config.yaml
n_layer: 16
d_model: 256
n_head: 4
n_kv_head: 1
head_dim: 64
d_mlp: 1024
vocab_size: 8192
activation: "reglu"
norm: "rmsnorm"
norm_place: "pre"
norm_eps: 1e-06
positions: "rope"
rope_base: 10000.0
rope_fraction: 1.0
qk_norm: false
attn_scale: 0.125
bias: "none"
tie_embeddings: false
parallel_block: false
init: "trunc"
init_std_qkv: 0.0312
init_std_o: 0.00553
init_std_up: 0.0312
init_std_down: 0.00276
init_out_by_depth: true
optimizer: "cautious_adamw"
lr: 0.00147
beta1: 0.9
beta2: 0.99
weight_decay: 0.091
lr_head: 0.0204
grad_clip: 0.5
warmup_steps: 307
schedule: "wsd"
decay_fraction: 0.752
decay_shape: "pow"
final_lr_fraction: 0.02
batch_tokens: 65536
seq_len: 1024
doc_mask: true
train_tokens: 364900000
steps: 5568
dataset: "wikipedia_en"
MLP neurons of a small language model. Each row is named by its layer, matrix (down: output weights) and neuron, and shows model dimensions 48-239. Each number is 128 + 24 x the weight over its row's rms, rounded and kept within 0 to 255. Numbers have three digits each. A neuron's up and down rows have the sign that makes its largest values positive.
Before each neuron's rows, "fires before" lists the tokens most often just after its 100 highest values on Wikipedia text that the model never trained on.

fires before: " |", ";", ",", ".", "\n\n"
L6.down28:135126112120121127131122127099168141125127103095183147142096122112088115106131168150126119137130135118106140140097103147126157076137147118107117128156106171087104114143167170137125086098122093128121089200129133104168132139130109110112158131102110110100115146119096114132150112120124116091178123135128132130115102145122127159166120119100105120153168132106151071143122152104175120146159123169102141063153158133129061139167062152173111131124120110164136100164136145164143115097099154121152081147099098134116094108167115111130119089123141102114117112113096109118073099117107105155

fires before: "=", "ea"
L13.down828:124146122126144099109141116159121098140137101101136131125120115110150117131142158133123113117116109162146177110150147133139110076129138183151144116102115180085135112138105131121083129121144139165100128176115155127083161145151143132117095174135146153103135117140102120154134151111168115110105111124116116149156155134098155148109081118098120087162161079143134124074138153144154152157124091109134157098129118124101138126142070084040147100146123130122141141106141149087096142159108102112153141139120170160162108153140160133164148145141125117121148153158184154092154129114110092113

fires before: "="
L6.down721:111102184134158123119111136058161150143134131117136133120111110078120137141188144099141097080105091110122090127107154129106118169145136125110112135167146113126128130082137123148122160124113117132105128133156111118152117121117118115143175135120151144106109135122154148094147101129121141134119159118184153165117133125130125104114103101116148146102122097130062155094107113090131113154131099100118177158123192137100144085117127124140158110129131074097117134113092119143108117113101144136161081122151093082142148157067110132115120136135091104167148117129133114129104121102158139134

fires before: ",", " that", ":", "-", " the"
L10.down602:113134160111112112182162142147148085077096116127104144145113156144104092130118167120166179137089139144126099140108104110141143071111120141112167073135158136130127086129126129101161130078122106093103152131110134138106116153150120081108128110129133170120162111081085083120125076094153151149149133137129110109107151127128122133166087142160117114151135149147139163136120155161103156128103116125115121136096151133169168117129123136123133127153155128140131129133147124126074088159120123112120109118142146161133116162076102106123142122113094110141107163144135182090122151111108122119

fires before: ","
L13.down9:092133150124127171121138120124141131132149132125133141126160134145104124105118128088104105105115097131101149142124155141121123130114160126174134114183133134139097145105156163078118156119088119084141124127104129147095097150117159135145172129139128112119098173140110135110116102129145096125110104124080145132162129161125141117104119137143137162148138109150147115117187143093136134127157125137119153102121189092160123167130101175148139113117137146111133164148146100177120065157124116110107149114124116152094159149134139114048100125154147100174134134080119105105119137129121111096

fires before: " |", ",", "=", "–", " ="
L3.down713:127156097134105134118099116103122158142117141151144136161155147117145132083108149134105136098132096136111088171148150177136154171154099137120126127158144136161153144095155167129167122172135119118085174093121113115137135119118145162121098138103092103111140090153109125147144148135142103129128107128119144141104108154110133124148137142136154088147137128115130100174136133154117096085133130132125105138137107145110161110090142168078135105126107142147131121137110098124106108138153200065120120127123170130138148138138166135104129134147164084128114114154106113122141103108145104109

fires before: " |", "–", ")", "\n", ",", ";"
L2.down289:101124105107165106129127119152118135105107143117132125178155131135105129094137100128146126105129147157084085116120136186086140120085154138114150102138128165129165131182126176115109102148095121110127107141156120118112116133164122116158189155113083102098124120130145138102155144136119119094103139128127132137138135119159109100133093137104142165090090143085132157126141119171108100105114104105125143117138101167181085131156118137147157118157127123107137127166165139124131157149171129158121137067152129136153149157131091087115128093132112124122100132102130153161070139159122136129

fires before: "\n\n", " The"
L12.down727:125131102104192128116120149095122109118128097132132137150130125119106141115140110129096119147127126108131125145120116121110123124148154126117150126155131142126153136111119134172137132142125118108127012157127125132133108104128117128137132163146130139128154100134123114129165165129135135138131107138128124141139124141130135141131124104134128101152121139121129126140107136132125141106133138140157110114144109133131083128134124097122139152115112112100064161139125102126124142121122133106125120136130000117121118131140129026142134129129122144131128128132151133123000135117136071196

fires before: "="
L10.down636:125116163134133132134117136144122146128127152119153113112156128106145156121157112187101086100148106105116126159143101142134125133124116133113095127146148191122104144114124143118099143107135122133129134103157125098128137103097159127124255149123124109133133161139135129100137128120134157144126121106128156154161118134123159171149129126100148168158144137121144123140158134116137121116111149120115128115120142169109123120134117095094115117144145161121117134102139146150123121118148111109098112113057042100101109161115128174137115130088134103138129116134098101140080121096114127100

fires before: "|", "-", " |", "=", "s"
L2.down561:107108131135140124123103123130111158129079106123161132119137124081121108105136158072108127136116091159111127074120170115173138176135118134133128159175078120130143159168090133156112166168091129121126083130119127123138127124088135155137121119142149101135097140073074123109112120141134170110126155081158096147154144153159142111089097114148160126150132117124136108106137130071128121112087140135147092110123137122128090134134147154136125109161156171096122127142137073097142132124094144129127139139089150128135152142098140126093085087140132143140094169115168096141120126129069123127

fires before: "="
L10.down367:132136223147119122133120123108129129120131140127130123113117148116142123124134113087141106141118127125124133135152123100125103144091137125134136118118119117117120125132128125116096133115122115144073139175128125134124128109123127116100255093114152132088129126122152141125134145140114125145156123145150136123128123116112166154145138128129130232123121130118135137143135145118121172126124137138125132116118156127130162104112119136143125109140155121134143117145130106123134112137133131157141111117143060126123119139106119117105121165118128137138133114112123120101000152102149157131

fires before: " 0", "\n", " 1", " 2"
L6.down155:119136103141134103109143143124114117135145135128144110127112112143130161199085114151145078114118138187132112102145130112097133106134163132144120121114160138101122068105110162130172089133111133093088132177097151151139101113127121061139125145138110092119120127097128137144157097156136162095135116106108120108084108162109127140137169159158107116118118129120139153124097134121123123145098154103143139171131104137116184158143185111122170095120151109139140142078166137101138149113139094143149167071115125138152115092112125129155149163136118176126127126131129092164163124151093124151

fires before: "-", "\n"
L10.down995:150141156093172117092157130166143113158176138152131138133115133123140121151058106143155116146120089150146140146147124144156134137072127135138124079111159096126087132128102138116116162151129112126092156120133115093115103087124122063108126112087103123109128100153142128111211151153130097152101177089104142144101157107123173113105111166152131147160088164145117136162104149143101128127105096130142112110163136110125154152130086173142095138157204154085135112127115116101162107120150097103173111127114137123129150126105147130095140121113114109151123101157136120066146122120109125107

fires before: ":", "–", ")", "-"
L10.down620:134130113101084122137143165138153123128140137171116138150110084112132152153149165118135146111155156098156134110150134147136133140115141128166090128100170111099108166129099141103156124137179135133113151133125100138135140121128132106112072120098102152103108105113138092126158116160105136126161078104076124135108089097150147111169094181166178118151114161142123120153129160173129155108091107085122111144136108154089135139124105118115171102138166086171108131155128100138130126150132102132152136170148176151156127109145102147061139127112125098146138133096126127111138144143121123120

fires before: "-", " |", "\n", ",", "a", "–"
L7.down640:115139119136166106095121119140097134146158137110113119133108159128069085139150131134135122120124088101133136155093131160119055116148118159169131149107096105140126105149128156135071115099153133141096104120151116116107095121132183138183103099138164117121120127108099129129123092115118129082098081139135120132156132135149121161179114159124121154126131143119119156163161144124115113119134133162095111109114159159152125169147149151120150118129154117107125147119123158109132086133148115126114113104114159167169121168171125169135140104140102135175153123083089143138107089150126089120

fires before: " |", "]", ","
L6.down79:074140116131111148118130114102119133156117116117152137137121092123114122079117138116160139115140124118159128084136157176197103121117090103129142100116098112138102143131124155118110128120117126114142083174156130123117137153155141129132117121153151152135103125145162119108105104122129088119093141126126094126150135135127114120139131097170158167111149052097156102097132111114121116163140120143105112114112136098106104140175105135110101103123147142143170129136096112122112098150134106101151115103150140143135136126179133121121128136140093128115104192127193124164068124136119105154

fires before: " |", "°", ".", "–", "ss"
L3.down559:121115114113120153079139097126113136151128141115163092086138175104087126123102091189104141130101140134118127081123143149144122133149158126127143127149152086135183151106136121139116094115112148071085120117161091140162087144135122148085140189129133114083124109086119119153148140120138130144095133112116164128115110122129150110110126093095144129117126142134153107116128119117108157103098095114071118115119093160141119176104152143124128154121161108108162069123083151092161126088153154128104101101176128161144103123089129130103109133129155140106101116112124086128111107142157128140

fires before: "-", "l"
L3.down232:135114106121158119092129139112170145134146112115130139139110118160109142135120103109135188096135117118151140117175131146151150121135132140109124120140097093123120119155123168140153155122134090142104127163142104129125137184157143133103153145140148100086103148119112157139119107152155178159119103143110170124095111130130083122151129126184101171133118089166132144128084150113116128109151110130139138139135140121129104150106165145129139157180177145110082104182106151145163155152160155119114106127118117093128159158148136111136103145089112107168112119094127161201060193163135108141

fires before: "="
L10.down713:141143255119124146131119113112127134130146133123181112148129119092124130094152090122107125112127117130119145109130133120123107146105124123117112117093135113120117138124122119140117131121138129147085131151142121126141128126113138125128255147129126150094110128152145117143132137130112135136106131118130142106132138110132134117118126125109131237111123125116131134126153122126126145134130131115123127135137145113129143125133103117213131126151174114132140139135152079132128123146133125131136118114119108121110145140138132136134128135133126113130110131118128133115000149132111107152

fires before: "="
L10.down686:148122219138114160129108129120123125099150128134143120132111160098119113106116113112142138121129138126146108117143148126129107131107151113135138111115135110137137118102145148117139141105105137128112113126140140112131127133135128130094255119123120136116132128150121134137162135146144142137110110139147155135119120127136168118118133121118126237117111123122125168124138133127124128154121146121128120118109126141122161131144115132151135075136151111131129136154104120114125133137148131123129100110132081116145147138109106138133127157112104123129130105141103127122004113106103109120

fires before: ",", "s", "\n", "\n\n", "\n ", "ico"
L6.down867:135140080117120157153139131108121138180072112150165141140131132160116170104134134125149134117138111106151107144116133128132132153119128148099133143109113103134081138104153141129067088102092112143091097168159183104157140129106125134122148164173109106115085118132141136090145130097145123123155082114134115117146103128091134095134121160134146115139124104099133152124122146124149126128119100161112160077113140131116094138144154142171114089119125136125122120110132119108151083127155149105165133116097086155104143119165119163155107151100144091097139118128112097148154099184139119138

fires before: "="
L10.down880:114143152145133090140103116106149127113092128133146134133169122115117120089142112118144109119119142154104126128154124138111110132112105130112123138116142103123097156110128126131141102131142131111109146160137125146108128151129157110131255142135136110119134138109111141105140126139151127110128144119129137134144127131133144136135117111130143210083125121129146133126140132102133106114107124131130120142127138137111140140136106113106123133121122146076130130116134130133137097145140145121131120137083081173113137099137122152114122141142112129151102140127125099097076105126189099107

fires before: ")", "-", ",", "–"
L2.down885:104100088087128143097105144136161152105137117132165140176107156135112138056184159140130172121113129178077109122112107157111141145125145175139112129129094158111118141157133159149106105147119072130081083148131110121188101121118139130144190094136144128105121118129096141114154098125131136097098117123140123114148135132102135062117108153151143112110152131131140110137134127148119112133112112143145121099111111159121086179116131179199147074138132095154152127132129129123137134108100130114123123168119123130144119151146118137117130064110151114144091163117152139144134082117085138139

fires before: ")", ":", "–", " |"
L2.down160:129111093104155120080106117150120146122145128124157122158133123154102083071136131141110155112108155172087099119121099217150139153117120173132134118106096105143142116142110166127109088123134111100094123125154146140140100093157148128110178134157117113093141119119115142126147118110102143102070098152126099110118138121139145109137120126117119174122086107106155121134128130139141101150105108133166158094142106146151097130133115130177151079142154089114142116108113098088145132133118123097099091133104119139142115184168113089153152068131163102153129138117185204151096108099097107143

fires before: "="
L12.down566:127128035115157117103139154140141108115152102096127120103105132129145139146124130150137105133118137114124120139108125145105115133135143113101144110111124199163155129106134114142135094116111131134171150106147115125133131133147113126156000150164126141143112118123153146136132112118145115139131130136105117147115131141114128098121117135115129051139131161117127107112129131108086111107127135133133161140107120110122124147119117132119148124139129119104092144127123134155111148136107127112108117149093151116126094087135145133130126127143133112083113141187148093117227145089131136123

fires before: "="
L10.down412:128152228129133145133163132116131148144130110138131138135121157139141125157141135151141125156144123147144093125144119122120115156120125122099111134158124138134150153088127142102136135124108147147104144116132137145160177117112093137156255140133096124121105135133155121115139141109143121104162126123121133142145104141107138133138125117123151167091127133124146122119137125109112135138120092129132127126159126134106124105148104110118163102115109127130109129131145098134127146113107104142137118132084043142104123107096119165120145130130138129107125114115124122146050134139133127122

fires before: "\n", " 0", "\n\n", " A"
L6.down965:123094120105108123103149133103122140164138102129136149112089133143152111124112106117116191113192149145133100132126137123147118128167144147145134150147149126120148064116163160174174112127060114126167135157117136133122161088096134113118158133121156134114116082142138132139143106135124118118149097129134096096115096116160117121170149143152105153123110124131140116129118130116133136135127067140154140167139129159137126116145131173125113130116108090133094129101083097113117115154135115115110161142117104166134100097141087111121151144116079164122115160135136141097117127126096110169

fires before: ",", ".", " and"
L12.down868:126140089152129131132158137176158141156130116140129140132161075128067077106131155159121122101116132137090094086084087154125096128150135125123139146104123130135166092134153121126098158153101121144118140120172131121127141117132224140118172205115124111154119107159125141134102136158102135152104096156115152114169150150113131105104116150069132145126133132085126127116120135112136131132144100112110124120071142139100124141114132153114147140157161131115152184151101183110140102112127178118130094109156167168120126139185116154107113147150160125143121134155132136162131111108114106143

fires before: " by", " of", ":", " with", " to", "."
L6.down765:119107089135132166107143120125118189095150120125113122095119146166153131161076152116131141148131100141108089128156142148141153100147138132151131119101150114121116163166135145104138132131122140162138107149131071163108096135129112147141079124171127127129153160108087129105155137143137110112134105142093135144146146170116176207132118161155127087101177126113144123167114139144144131163141105136173120088155099137118155162109092097106113160082156131128141117137097168118166111134135141148128106122103103190113116130169096109161112165148096121135111164132131100111121114132157084145

fires before: "The", "-", "In", "=", "A", "On"
L5.down589:090108123156103134135129125143131098091147164092149120099114147143145119160126131131108104104124155120191155106094121110126098099125127189090131089138115135120142116103101075157141132119161123165116147121109132128114182108138115109175099149159124153107154104121109116129118124147142109178149123127089115111174139124169097155162129109148097140190150114166133118180136120117136149164087097127155142078138165115116158079121108104117131163157091134116130143094158124100101067149121113134089125117171094107133154169098170134134136112163117137112124116126154133127112129133141103130

fires before: "\n\n", " He", " On", " The", " In"
L10.down615:130147097099183139149105103139125115128137109130153143134104146091109127123143144131128126115144153121150149163098127114119114174124142103126134130129106112133134089138114149152171106153128139144152083121113173122147177102101127124148163148143120134169105111151120146123117132103110127143126128103112111141122106122185160116162137112115138144125105142147126126148154120165123192130117139139157083105118132169130156133171135147130132095116090108183095120156147118105127116129179131115131127127159054118092113145081121066148187126093129169098110119104142083090054153098117123130

fires before: " |", "=", "\n", ";", "-"
L3.down153:130089114147171155110072106130098172086111189115162136146112154132127119152108120159158132117158133079103121154173131119150117121098129121096179169150162100172130102096189146115127135095082145079127147143118164177080137132058146128152073127124111119124127086165090121131083142168122128091114132130126135160132145092113130146151159114148111127145106144112127100152151084154135116108160114101139129108136115137150104139096109149134106145132136142098126152075087104086128116113133105125151116148094181126115117106103126123116162115153155112125136102112132134121145123125143115112

fires before: "="
L13.down432:109098026129153130138160148150114108113109125138091139121115107147117143162098161145140122147134139129126119121104114136131163102162131140132115138149138155120154119133127114107143135121134136126177133087107121118119125148170122120129000115127138138150140147111117121116104109136133127108147117134093101130126129143138107130143112139145127021153131119145134102139112121144122089138152117124111124135127118135126112158124144146055133146086071149128131124109130154144116139118110117117137126149126183110126134105133129130138135116125110143119128125130155111142252124126138141127

fires before: ".", ",", " in", " as", " and", " on"
L10.down583:147107105116072145101119155180135150115116109130183148145115120106115117100143089118151174106154141094107143084122110127112143124075151113160146091166136139130108157100141134155133156152114136099121113172147096145143079150112124132131180141131152169125126142113116179102109133080151149123120096124113131103150182130118139153142145162138122149142132117144116111153139165160165108124106109126096084118134144186163140121104106139134164108133138113137138146135116149128149184131115088135135130155124101142107124150142124140141098136125157126132138152177158124105118141147119122125

fires before: "|", "-"
L7.down927:109132159080149143166156106136068083140116105194058115105167092178124114126135129107116121177146107108145140090166094110151137130151106149129105112134122147151085096104117151141136140097150156146157081138100165153129095107106112169135120121175073127097110124115136125118116138132129101108112153140105115123112158174146103112078135140140108167105119103141159143156106126133125110136159086157137124114144124140110139135126104115121169118138114111099115141136137131116116137168148084099085154119139164122143118160180126110091085121132128098119138166142115149148094102126107166106

fires before: ",", "–", ")", ".", " he", "s"
L5.down966:115146095105160128104133119175154132106108140114163106173135150154107130106154108153130151124133130108099142090124091176108136142144118159099093085146123124135093132145142165154110161164132158103128086147098099146117115116150158112073146098148117104107155119087137154064124152144104119087156158095154127110142132153106132134149146147096106097135123131092156056174126153130135162132130098114134117110156116157155070167102090095115109172146124125155148142103119117095121155107115132134081089098174106177126133148140142118132119118133131116135109145084163137119137131139081101154

fires before: "-"
L13.down325:103112100121136096118155149123135134180151105152097123135134110113110113142128115108142123153111138150144161124098147158146146152133137121116107126098144104098142132106125128150115111125103143129111080166131134168144174130128125091100198099109148116131123149127189156161145108178142086159122157133132094143135150153118154156167098128097141126149080091082146107107152144158100169089129145106118109112127093139148127143139116174171129151116167153134139153107108101138116135106122138142161126097115137141087126114159106127148113113144080109129112063143111104121157125103115121168

fires before: ",", " |"
L7.down536:096101130143130137095115093144078140126121104131106119145148088117109124079129155085136117101133137122090178150129153147121128124131120152153127115114154104160104134113105112143104124130093159124111139116134101136129086132137144141131084141162158124102117123094126150101144117116086173138117184108107142106173134120118092127112152166104109120149117134151141081161132154115125189126134129139099121134059140115084106102164113138098133092109142086140123097174081170087156100124114132142112089133151139142137138188172143109099155097115131107116068156100115112155069150143091116158

fires before: "=", ".", ","
L10.down689:055115091138190110121147135132119157155133095101158115145151126117119124160132128115148095123137124131124091100149119165106112113132116135090141100132111116148143148123093114119117107169117133078126159129152149181129126098112162128078137153112172103091116096132168137181118063102118135103150177113127124147137108161127114137119117145117173138129143139141112138119134102098105120107154042158083130120098150138102114138126134122110136095114177122149129108144134139132132153106156164130141043106139113074115123156115123175121127138135138129141126125125094102152091134107105111163

fires before: "\n", "  ", " 0", " Victoria"
L6.down474:116141145102127131106143122117111168131157102104160109113132103149118149112126105166103139090107142146102140153093140075121094095134144081157179127086113145096149104123180153154113150086083121143134118141103130136126151090135120082129133164131166115120108132137133148159130138142103135149120105153120103165099111099129105111127132104126119115100088142090127118142185118087133150128136155136114146152151143139101169071163113142125126114090113114123115145116095115073122112124127129144127146124151135116125151123074110119089128119101134146122145122097163072110158161150140136173

fires before: ",", ".", ";"
L3.down61:128113133146117154113137156160133115152072131109121165140168098075152148110151128137090141165116146128116096125128135132154116101121158118149118111144107127115133149169155111135143137124056105127146100156163150135113141203112129178113205102136153117141145117142131141086170138114113101111150123124140078130142146090125131119125150105115114103129164129102167136129165135133115150115146130116092132124119104138132129134109110141129090123108122143155106137167194120140125165155122096087118085116171111106129121124099106143107146134121187104131123132110122118112113143165129072124

fires before: "="
L10.down655:140153239129125142117105136110129139122130150135142116132140132083157117107132101127123138102127120132133110142138138112113100137099148109115134126130131114125121132116133161152125121126094141144098112165148150130143152125106107135110255117107130113148133114165129123137145140155132134136132125128131142127114103132151151131127150122109152231096120127121118136100129126120118147143118139123113119117126150123120146124154125121165126086138156089126142121141128104117143129141146144123142140125122074141101149139117130119123113147115122125119132117111110127120010141126105133121

fires before: ")", "\n\n", ";", "-", " (", " The"
L13.down147:122112081139095126085131116139128122124133132118155149143170131095132132088144102102118121110099131083129153124110112114113109168138139103141100117136118141136151121177161114162082128151113101111138096120119152107137181105130120137158114112135112070136148136168111136126131082147168175145084137112123121085148114149104168149139133124114153099087094097110154108116126110119099109089161129156141126118132125100156084120118116157122124178125112134129135161139141097149127135080160096156150169164092102114118097121157136132135089126137136123109103119131143124155118123109117121174

fires before: ")", "–", " to", "-"
L7.down247:102123123121159131149114125185153102149174143129109112131123125104111138105148154140118169134123132141106144099126145158113146102094099165105109156109180079155121152159132136144117143138097103131132142135128124174163130132131110124090184132118185132111122137100130119164128152140088111157091149151147103150133141167144108111119138136122159130146178149112141127192103153109131125145116126182116129118156112128158133129113137137153119118170127156134164099104143095057146121109099163118112093103126043153090127141134099139120114130091119108136094146085122137138154133143111119122

fires before: ",", " |", "\n", " (", "\n "
L10.down748:069111180116152167075118094146119117142075131121170125136132117149132091102130114130142100152121130139095127164145101140142108122060120097126147150130112148128097108137125133138082119116100140127127128140162174138139117133116136170149136123169120116107109140156146144098158111111134121103096120083157117141121160144085113127124120119107109171119157136102103154113142101128158092118119123115095113114115133140151156110102105131129151121150112144114147136135093138152133120136103091119142111122095101126103120202083157145112135166148140118117159130142064131128114086111129088099

fires before: ".", ")", ",", "\n\n"
L12.down834:092129106125106137090128132135149112154146108111200147147160087123090131088163135117120093132132151086174132121139089139140141128112093133122091109114090156118115067155132144138130130114092113099129105155146146108120130142120144129092169151134092147125104120091124126115167160112147141166124149125114148125085118139137151138150116095113168111119128122107107118147133148126095109149124135133168155136146102143148114121090127170136162146096127122124094146166152139124125139131141114118156125135148000106134122158151122096116107123143173164136140116100134100129084131135164125157

fires before: " |", "–", ".", ",", ";"
L7.down590:113133127134124117155113151136116087109152110133150135131136110152123105191062096132132121146157135119142151136130115150118111128085145160132126135104123167128139060114122151123162170153142085096172155159139117144128114117082121110113126092120099101135110133114137119117147130129138149106107096162127156110122116113079135162087147121160100110102118120131124144166131173122102124167157133164108104127107091112131141111126126138133151127153147143106142103159116160101111154138171142117159149136114130183138146091103147146119097168162110171166098121133154083115132130133104168145

fires before: " |", ".", " g", "–"
L6.down76:120145118145127116110092133173120103137151111061142144134179102147056137113108098125102101104114141132080149115140099129193151173137118111106141108114122102104170108141162141130110125134134111163128138125122109141156135127131141099133141088153133140149111138146164142150116127152085176106110138119104164133158181106124112130100147120139094143094127152178112118104132152103137124156155173102138141132125162091128137121160124141205156130119147123134176124147138119144118147144191118153117124107101116138144177151141132092116119146101157092184087167137144144119131111134084122163

fires before: "=", "\n\n"
L10.down771:139123186119141151127095143127126134120139128123141134185117163088144117095138134130109138099159134117129138122127120094129105140071111121117120115109116133102155158115151129129112117103144134156097140160136136117134147126137146140113255134089131131124136132147114118122146129129108135143139135136112096142157126106130140132131140124117144252109110124140124143132166146120130150114122165147165112121151143166133115114137125138127094118148180083142130137121138126153130123140165097132132143114148098121101163136104097131152106152095122163146122092119098111112012120104130149146

fires before: "-", " Al", " Roc", " Lin", "(", " -"
L2.down273:165152088154113136133107097113107142132096083144123107149107142108147121053112147124105104108121144074114148132128178163187100115130135126168108091141147141109115145143078103139102168133159133088081111094127111086141111128091136170132127105076109101131169116110137115099078113134152122083147141152156119134140143083144129119101129137126114156102155136132130178161121102163126141128139134142115127123118109138144108144136136134122168107116137153158136127099135158132144155110159120117151189138125143133124199125165122105118118139140091124111133121156130112120151143128126145116

fires before: "|", "-"
L10.down159:128128131125169109161128106176121098123153145152112152158123136117146155072155102088109156106148138127134115106162100139143154104163136152110131112077148111118137091157095137120135105112128102114141107151120118124154092177090142101106146176148141140124118149165121130173085116192126146092109120158116128119107122106118125155128135143147114070162111090110098147154110117162125131093142125148114152100130158120107112176136125105158102122138108133127177161107122077147147104140128158156135136129079103108072104123149086140158145162115104165105099122142092126109119137143147107079

fires before: ",", " of", " result", " as", " to", " |"
L2.down723:121132083152113124134112137125138117119149103143112133159151112164124091061133116124130151173097110120101061120157134163164162123103134091112156130134109117112146114105114120137189104094139114123140114147143099173106079116112141132136052130130128146112091105145136104121130152158155149129139140158146151147193147108124147100157122118088127093141162155110140158110138150138131120117132081113131140136127130143132142172122135157124120153078144177118132119107107140126132130184145099101144094134112171165123101118160130117096086141119126086117157134122140148110160083126101063108

fires before: "-", " -", " in", "–", ".", ","
L2.down969:136142122103120103141107141102091133104094167144170134130153156121166140084134099130115109102161151151117164094116160159127109095112137176173123125144112152133146127133109132108121142112106097118104096127118089092154157117124121124133128084099082128160089107114132112113102150106132166121114121102137164134162115120148122128125120122121132093092113165114099153139155130177147122121120124095117153135140104131150111111185063139137118165111163155114097118163124131104135157166138129118117165117107106105139169151079112152092078126153107137127177161167132075113156141165131122125

fires before: " of", ",", " to", "."
L7.down166:115133095144111163102090130051101119118124123151189113161108145163106124100141155059147132092137108151108124110146112118130124098141121127108141164148167151128136147143115116151134128145140120122155079156118143146192097067126097147130126154126095134142110143108129164132149140110152121123121145094140159091145165184094095123110149140141152132140154162131134111152136146088165142180143114107137114105122140160161112110162113111133122146107143084153129076110110159177127115139061127138169104106189126105087124141148111113096131128110079106131132153100107117099110137110134117139

fires before: "=", "The", "In", "On", "He"
L10.down211:129175236131140155142109126131131131114138113113204112112132133114095123067183104117133129118113124147118145114089133148145123133122118141112092109143120112112093137126129124131134153101146131163091121152130126134153112176117129144123212161158129152121100134122132119143131140125105156147108171129133147081161163135133121118158134123139135140155125142134168129148152144146140145134128104138154119121169129138162116136112083095181103092166147144149142139127143086122127126170156121127129134116126121119122144162143173119149131120148105124159094146104143137095000154145128090142

fires before: ",", "."
L12.down786:119118087116073145149171126129131103110135114100124120120121105083103126124127148160113141096101087144069155113122069177088144140133148148111122108150094115137114153172187129134139095126135157131128097198149124131139085132115146110156165122146166167124115113087137141115158149113107134115141104099121180100157185138126162125165120132141108067123153166124148107104134162125158158115132148136138160107148090140134112149153112172102120110131122116162096127147156072155187167130112076111087118109140078147160140163138124079119130142121120122141095119144143129137098149176103133146

fires before: "="
L12.down476:099124097112127159119119124153123101146136127093091141126116111159118135133131122124100092147142155134139086117115133157143133136130120121174122128130151120131130135153115127095145094139146153124139153113113143111119141128122138130151009122134113126159115147113105142100113156105111154129095152120118112157097112118137133109087086129137107063150104132134134149118158164134140115143121117137114121098138091121100151148108111153095148113110131124145165145097118125123123098129108129115150093147103215134134130157125129154138114125155112142123125138139138113121255127134113150103

fires before: "-", ":"
L6.down321:142113133117118160145143132134106099090154117111135115127113109151129160119140120139100136150143115125155115138094106116116175185136149119145123135114086101128106134133140115162089130154132087145122180094106144126134105181144114116107128149127102119098118108110177119143086108143143173128129136159095136124104163090113095101118188109134085139120096069107095123107104125138148125107117161124083106134107146159134119136147121158093131097149156145143109091108090183114132138108095102151154131068117115053123136111148108134102116122087147145141078142098111145139095167131142129119

fires before: "|", " |"
L6.down22:151122147110130103124096137115096064143093151138066109161175142113135119163111130130172123129139125121113167160144104141138093097136131133135105088140155122168152091143125137123123077131114112150136133149107128147141099177102131107132055095065088130110169139114142117162125124155159097100105149147109120107101099126156105091133140134096134113163113110139134190132095133146150085134161128153132110115129133103131112108165142136119125129088094154118110126118126123129148140146127070120130129116103153108125125110105068136104092145132092151111124122111085136165145143145154139093